config.yaml
n_layer: 17
rope_fraction: 1.0
attn_scale: 0.125
init_std_qkv: 0.046
init_std_down: 0.00483
init_mimetic: 0.7
lr_mult_qkv: 0.7
decay_fraction: 0.446
MLP neurons of a small language model. Each row is named by its layer, matrix (down: output weights) and neuron, and shows model dimensions 16-111. Each number is 500 + 40 x the weight over its row's rms, rounded and kept within 0 to 999. Numbers have three digits each. A neuron's up and down rows have the sign that makes its largest values positive.
After each neuron's rows, "raises" lists the tokens whose logits its output raises most directly, leaving later layers aside.

L10.down365:453545453459479494491530446514591458502471463479552458513508451514500437412496551483506474465570504399499494424475515511448519496499593537485516546529484503516510477488466445441460455512434575555488489512534543522512533461478510468505576526462588467608537458527503535526541531436486519475
raises: "ley", "ney", "lands", "rest", "lay"

L10.down489:504485386517510461531477502521535541459522530493448561506494478498520515549494466500472563584440462526490580501493524506482515488501527497486558542480477516572533459471477441560527518556517478509500479437532435493568480525502521476567544508551456546464498425545517494493448500554495537500
raises: "less", "ous", "ful", "long", "ious"

L6.down497:473497478479566499539535518497444489498522574461512592470487550548521500538560510483497495485542504536487484494470492476448477538542488510502531466550451548460539463510493436432600484533526479591577511590515529474514526488532471524503571555514484534451464488524531449407408475526491492439
raises: "ting", "ts", "ished", "ning", "ted"

L10.down44:573519461443475468485456492435532466473510515529527481489489469552561509449467601504577477445474560456501460523494507563462458515435479455457524403468542518524433504495438514522480512454490477447518475491464544537546482428503539512517466570516495471518474466509455535485441537523501480490
raises: "'", "’", " itself", " herself", " faced"

L5.down170:520459462528452502527541485510485482466502525512501459545551481534526530486501533486556484468449466501501454441538536549402490468443524459445467471512471479527492511621464533523544446555559555507525484493501495548504473465524508439502444517554446425481526583472484548519484546535506445461
raises: "ary", "aries", "ly", "ton", "er"

L7.down207:483515541555492603523486506527505482560510468501470458528518503419464483551533508452474529499480523607526447507509533509525522511470496562476444538484414492502509397517408515449466488468534594508479492483482585551469540408479514571516556550526467453486512528535483516517495514480440558539
raises: "n", "-", "t", "d", "k"

L7.down342:499512512505496450484431507511522533484490466495525413433498559546501549570524532552516493467481507457565469522470495476560455489449474513488429525496502484449530514543549486475573477496425546538456474446439473572541461504499483476576503548517411451499435509467522448407501456479517510516
raises: "-", "s", " and", "\n\n", ","

L13.down384:501546466527484454545570515465493488538510491524476441421562479486477558540476430517526487556434487514507382460516495436539439471429491454481530550540507454412468468516495523578506553510494484463516585488520513498487485508448470492581512512448504502510489497501455473456503531559507476475
raises: "ely", "itude", "ified", "ify", "iat"

L3.down378:530546412524506535501541500510559449464497471589530482501448498448487534512554500454489524504581532519484483489522501507496532556532492457408493533506448528568579519493551577545506507524482469477497513524462446520492493458531467482414491557554605540546458452432465504473473533444511531499
raises: "ly", "cal", "ness", "cs", "bor"

L5.down107:545482442556476471505469482446512488441462537465503474562462491467507486525553518485526513524527578491552526414450570546519418514458483481497617459492485508527497485513522489472505526488519496464497394435499486495408513509551499479508460552567489543475541510466434457537562488560464553590
raises: "hood", "ly", "lies", "rec", "rupt"

L14.down317:547519511531557458469513492445474506549478628407491449566500474526471508503478642493452502510503468469434606491431561511470547518531513467551491501489531477494464494532512485507477467515450464486444566473437532511522482572465552457442547501462518505521435633475464438502510478529420502518
raises: "ists", "ates", " shows", " races", "lies"

L13.down36:493578507514494442455509402566475548473516509515512517472536481470498441482509554485474449481571517367570500429518474488493552531535584425472489511517418442498570452513488512521609497539436498506472461507584528513481511495554433566517502494487516494405492511488537500543526521478459496534
raises: "ley", "ney", "ree", "ran", "mill"

L2.down496:453506524525559497500492524486501594521554460497474487452575547502508428511465479488562476499549475508485540482525520459477496484522575509480451550419496477536436491544542526577545418487563467450421483470445504464458559523511540513556483503453543481485511519528526496428497510473463488602
raises: "ting", "ted", "rd", "red", "th"

L10.down192:482560536518539468537466407514475470502491507471509489493625455441517503529472495516438600534518507501535471470482502526447434433529550546501425453518492520461495572520481544448470512561543461539425521495506522471487523482465538527555514561505508425503456473470504502501510541522529441555
raises: "i", "e", "oni", "ict", "onym"

L14.down362:482469472502503568461441545473431533519478555564486468496543488477502462441468462436440440442476460558510562539480549484578462533561502491535561463548447498543534582490509525530540462524434529547469474487536505549438521541532555531510549506468397470443476543430448470553510517482517491514
raises: "ms", "m", "med", "ming", "mm"

L8.down260:487551457475489506528550404460432464487502529480532421422535495515539437440409443474441576486447455506496473474480458563573530580517537496483504502507517456557467549513469552499510515513504488504578475545465548462467485460474469508501563492453438470446459497475486531518552507476519487549
raises: "0", "00", "mm", " km", "4"

L10.down487:557470506593499516525521575500529549488429617506551517480571584498468579495553546478528555523594467471467511494500531506559519472535575510466559514531434567457509503524544533543485525534443444534421460521494511481436519462456486502489471443517559524440491537463488565482533475523417524464
raises: "s", "rate", "ates", "ves", "rey"

L4.down264:469552455556472476497520512447471538460516488504514545531499434486446416459536539502471509498477476501467409513417451497569427491501463543533526495493536503465508505467555513527463496522492531523474524478476515551405527528545514534516506474547530559492521520548568467447482510499501532526
raises: "ying", "ating", "ious", "room", "ization"

L3.down68:547450490540469545576460519469498477482430585444428517490489544464466564509532580503470490487496466455494488399523463510523559569423460488535542483494444537559504504563418441505433562529521520457474457486496425533530576554485471534517462538491542514500530589486451489509478436483530513521
raises: "hood", "not", "time", "\n\n", "lies"

L7.down334:473523547397440518564516531535429567459494379513578479540521475484473524470459472559494555520568443490464544530487498631538480477499502544507428534490485528515475555459526431495490523532502523506474490535516497507465515503448470424486506465558548430495552454415459467529501558543438560517
raises: "0", "7", "1", "9", "10"

L4.down235:569559466446487550448524476492453569536482544534500565537488509545566522501467512431515438570552510512498450489492583531533450570548497524461531529562541504484457547503555498548492494495556411514391542444474535539539529509488479531490499494442480455547494434558500561566501533450520535561
raises: "erm", "nel", "fare", "sm", "standing"